config.yaml
n_layer: 9
d_model: 256
n_head: 2
n_kv_head: 1
head_dim: 64
d_mlp: 704
vocab_size: 21666
activation: "swiglu"
norm: "rmsnorm"
norm_place: "pre"
norm_eps: 1e-05
positions: "rope"
rope_base: 10000.0
rope_fraction: 1.0
qk_norm: true
attn_scale: 0.125
bias: "none"
tie_embeddings: false
parallel_block: false
init: "uniform"
init_std_qkv: 0.0269
init_std_o: 0.0
init_std_up: 0.0269
init_std_down: 0.0
optimizer: "adamw"
lr: 0.00116
lr_mult_o: 1.52
beta1: 0.9
beta2: 0.99
lr_head: 0.00359
warmup_steps: 200
schedule: "wsd"
decay_fraction: 0.819
decay_shape: "linear"
final_lr_fraction: 0.05
batch_tokens: [32768, 65536, 131072, 262144]
seq_len: 512
doc_mask: false
train_tokens: 479500000
steps: 4797
dataset: "wikipedia_en"
MLP neurons of a small language model. Each row is named by its layer, matrix (down: output weights) and neuron, and shows model dimensions 0-191. Each number is 128 + 24 x the weight over its row's rms, rounded and kept within 0 to 255. Numbers have three digits each. A neuron's up and down rows have the sign that makes its largest values positive.
After each neuron's rows, "raises" lists the tokens whose logits its output raises most directly, leaving later layers aside.

L2.down159:123113136110146133118159135132136139092139113195165127119142120127113110178148082136160094093128140104115158122144127107151109140105105128129105162137082100160161119134128129194114159104112141114140128111129091126113084136136153097125095151044167117117104164165082131107141116149071119076129140126127122130105170111162129154103122101136123144131127130138115095137127183092101141134152104133148189174123117146132092124119090133157116136137117129137156079124120147140137130141145100113155137102144157140120094154157129128120163133118107145122139111185128163131097139112100092135
raises: " They", " This", " Their", " Another", " There"

L5.down116:133108182107148080130126169159114123130103146117063099175163136120130103112119134087145106117120128138143115153138165134122148179158107143143115120146115137106150149121086158145123118116165095141088122146113146159138133128149118138144157151052127156152136135151121133108142129149120158161104115147104119094158090120152126117142115135130097147112099124134128122125149128140071162137132154103177174165108163093124132159161108081123123157115139137141126123145131127156092082138159174157118089099131123134144141111144090120129131146120138122180146111134116132146181139134123128093
raises: "an", "an.", "an,", "am,", "on"

L2.down395:109095137107136153137150132101159123094135137169159165125164134131116126146133104142126123101128141131090144150149145128133107146117117147116127168149127099132146137123137128160119127082123147099139110092118097108126080137117129095137080153042163109106118128144058096099129104157091129097127147091118123108125138109158134136106103132119134138114081110133112135110121153124102133125164085152157183190135125127152105121156123131134133146165137133146135070131114150129143135143150104107175115118101147130127092153167138122147140117123101141116130113167132167114116142141063106170
raises: " Another", " They", " This", " Despite", " Their"

L2.down313:146120132109139120124122185126130103118151091060125137116104136120141132195123091128097132114132132097139098154119140099108067147108145109133156188117141144144179077125109141123131132090115117125156101114124150151129106134170129113149101105079130100066120144128145149105126127092091103028133117148088112136162117112142124142151100117116118138146150123109142120084118089140123109115117199127130097127126130179147142138131127082105169113103096129138155129115097077117128192126130176095108131118155135120127143086168123135085124144131100118156092117149125112122129124117133130159
raises: "-19", "–19", " |", "-", "–199"

L2.down562:119148131147150149111100163159157109145160116081136182124148095137110123184092145113153087134105154109122185160101136145143134109094120160139187154122156154145177152142162170144093112117099102118105097101153137176141056140137164104127132099109133137105140142116157179153130109122125071056175134140100134121151124142129105146129141156153125126147150104111157117091100086112143120123129173118121129133123099124130129145150090101122133131097122149151170175153118110123158161092134154118117090127150123110124110131132108100085143161115106123157095114139121097111128137125122106120
raises: " |", "–19", " km", "–8", "–5"

L5.down253:140115163102110108109100150130117146168169149141132104092130140112152089113124136160103107147112137111184131078147133147109104114149142129133144080081146110137138178166169125128100124137114118116138129136150151145135110146110110140118109135073144148121115129145153147097116124115107091153065144116176149112145148105138082117109172103122149119105133103123158114130130172140087123180092150100107137129094122094115095126146154089100175126112150127114097121114149144167131149124123105139152131165102124136130125116115128116124165137108142151099090144117149166124090118141143097155
raises: "z,", "zz", "gg", "ux", "aus"

L5.down651:129091099121107135116142140108119123111148112090154153093135110159174143116143167115104121129133108137127124119138110131161128145109127149136137102150128090107154112152105101115127134154150119110131139113120159154128174144146129102128104157149115157125095156138095141133137143108088130169114140109099140134146129146154151128088111148114100144095124152147093178151149128132133049140139188177081150101158113179152137143109094120132129089103169118166139078150117134161105144176116123113161166158114152137153095125108154167124117157126111153176106131143144100122192097139150146122
raises: "ist", "urg", "istic", "iser", "ism"

L2.down468:142178148119088131131127123108141147103114105140088098108160125099156169131103128113139076152097120122104082134116139134144126138165106131149148165160191099120084125121130125104150146139144125135140142087111113135148113128082141164125083147133084092137109111145103161140144125123145124090142125128172126104116173125137109143143094157097186147113130131140174146106149168123174157147150118125111131100135143090125144111153187070135105101122101140132123106172156133118110133158114163156128158124107088125112124138149159103130145120142146123141114123139090162112111156113125128128
raises: "\n", " –", " Location", " ", " as"

L5.down690:158117117106128127078183083108097110113127120147134136118133096131123154133101129102123170092127163066125127136089127129119099121117168139134115115135110101126135118144117153146091111153105127088109125120117127130119130117145124136150148154125127174128152089120107126130078132174126115182158136126135140113126158117142127116120119190093137115113139155100134139161150167172103137129117113103114125099150169120160115180141091102134123134117145082084185135101122136105120126126094154108120138131114138114178151141173107127147141142115093123151125059124175141147109133163168097139
raises: "ist", "ists", "istic", "ive", "ist,"

L5.down297:149137142137111065166177125120148107134075107098114149137147120167142149143148150144095131160131147122161127183091131117129115168157121154135141131138133115127096091181097167156130107166127133101106157153149152127168101135157162159150114126134086117135097111094160119103128147154161135184099171168134135104143125128077109137115131107107140084120114171154132117132128154126142167091174150149147159142153128111130117115149153110154141130123133140157127109122153153113172142114133137110088108118084138139141131087083083157130110121141171121142145162110121123110142074105160142106
raises: "es", "es:", "ody", "es,", "ep"

L5.down633:138101119085113104111132156171120133135157116132164097168136118083111110191157116139134120148140129134166093144180115091126155143136148130142192105114122132123089136102146114111121124113134149131074108124150131120119137123161107141136091107099114127161120076114133134144153123127104092162144165128081148135134146094079143106114168155122135113164150091139143133144095136124135093113119133065144120108171156134124123149111162114136132126121091160118147088140136130185151157166096107158177186129126101146125136125126128158162098135131124171122133123122114131137170094130156140146
raises: "ies,", "ies", "ies.", "ial", "ies:"

L2.down120:142186101088137128123107088108073135125097144207145124109147146112132162141170115130147143171129141093132079131128130104114097160140132161147119137129140131159116120144145138149130126145098148171172134114123102128141095134137130121116069113032130159120115136141128154102126145100131150036110116149166121076139145100121125141124093144125151113117092131131122135136135133133096112121176127153130168129142125116104103157100156148167137131147093134125116095143181117128139136085076116146104140126130116195100133106157115136102132121139160121136102131149125156137124165127137104114
raises: "\n", " Succeeded", " ", " Released:", " Location"

L5.down372:149139100147127122157144116144118133133118121165091139109167117124120122108161162122158166140121126109108084121131113148163145166061116162100131140120172110114147123115131080135103133155146102130080102182144095145079137109109087151155128117023110127127139136139088127164143144154103096132122101152107138121135086156133123161143122056110099150104124132097106117110141153132086147106108117120137140092160160177154098151137118137138104121150104145103128087120102137120128091130167112156131143125140125139132103117139124118140082151096095151140165128142101132138154166125131155171
raises: "o", "oid", "os", "og", "os."

L2.down413:068139152128111070123118125172128135129100164149128181125188126140100128149094127123155160114126126114143116172114120128113169126132137154088117142098159134106133162167143127217144096140108114147122119152121122136131132172124157149110129156049139142141131103105152102132113134142151128138111151136127073103143113106122126166161120132126159106143139120105125137134150118119200101085119137146137113120152101122138189125107095122171140101107127127115095165101126087145127090139112103139139120149149151142136117147149163098121138144125155094133118127165140101163148149149156098141
raises: "on", "am", "a", "o", "an"

L5.down604:114155119145128166143151118162097134093149146117106163105145129121153127137112120135155100157124124126127161167129124116136102130168135141144123146133116101124167106107164155169125104148161150132089101110129127133121144138132115120127080094111151104086099140113141153119137146096090132127141107123088110108121155120107112120156089150138128116127164121160117098132158127111151148093085089125095112129139100093116148127132094106114111117112115156128117129162146156146142124113120136122087129092134155111113108125114123121145146176127142154145155106255106059145124102090079104123
raises: " months", " hours", " hundred", " positions", " years"

L2.down697:125088146105132101161090191134141126122163107132138125144142099076104122153145104101130102148139139072123137144095121112149127151134116128130119136125105144130163143141106116133113122126160143095103096124147107109125120137121145119168160126100137154108116168123148101119130065128076154175133113137128117110165128120127151169179107142158123158115148123116127162094129120140134167153110141115134139143120113103174107131102130163116131103121149104131112111113124095135110135139147115120136134151093126093140106080155156124107099148162084141127109168169160154111186150117110127130
raises: " |", " of", " and", " to", " in"

L5.down344:109114125123145076123118120139109118103105133150114150125163127131158118094172151159139105165118157128118132117139117084125107105139109156133114105102124185153130125103116090128095119107144112131107064071113118113147074153139107150117118103119107104129164120093121113090117148124093120176164142132124162103099045113141112121101119138132132110112090097130120132111071140071128109112154123122094148126117129096118173184110129141123128077152172142156118115121146095139176099145161102133122111107109140135141125116116117106107131133149119161097161120063114161123144184115160141130
raises: "ate,", "ate.", "ates", "ates,", "ates."

L2.down95:128119139115155060123128147141137128109124095144116121139130113090164126216113108139130112146155125103144106158082084135138144123101138152106136130093110140131121125114123117135091143122143096101124111116137151131132111144132131105142152141000117159137105148121159130120156098113112121096104132127110116123178083140117160161177117130126120130131186106119118161122101132130122119118115129120153133148143105113178134149130115123110132092142126122106125129101128104136109168153137111137130124147129139108113114105136159117093086139124121135152099164218136150105158144136142111120
raises: " |", " and", " of", ";", "'s"

L2.down278:123140124115152112111124128090119129092172097120115170134123143094100145178118106161149099159139164104128094154121131103100154137126140137120122136143114153129122132135122133158098143070137137140144127139161119138135135156137150127118134155019127134106125145111106127092147109111127137084114130168147118146155159110154096172171119099161106115079136117145149129159104111126104123115128170132107143132138124148147126114119140153129153080173105121143125141141160086125112197178106120094109148154134117113096118125178126120109098129143101133148130144166089128077105131110181101129
raises: "\n", ";", ":", " of", " |"

L5.down423:106067148122117102116127154165116149085104146128113105145135136121104134146133117119124134107162127122106168136136085131139141127123139105129167154132147080175142122123124111192110125082131116113147142071155098123129127171109136128145108114056175140083106138151078137150109112166095094086150193114109140138140137113165127145119128124090116134157100124130161100127106159102141105109128124100171148127126102115131116145131092129170166115154090090135175093131125137145119138117148106175158103083124160098103108165151135127177144145116125156139104109156126142114105176117071091157
raises: " They", " Another", " Their", " Later", " There"

L5.down41:147155094164142119111096119124094102105165112144112134181147122130109150133053134121118137156118143080136125134105161119112129161145128131108162117166176134119144114112135132142135096123166132109113114103112116116150098078129136095144128118056117104160147141105130111112137119190151128141110127109102105126109117168162118126113140122087117151131134132085091141156158146146168127113119128121152172155157112131159127108095118149110109112145095133181129127132152131127098082101132181102148122117110130119102123140159107133130097094103140133127092128113132106088128127179102156115
raises: "e.", "e,", "es", "har", "es,"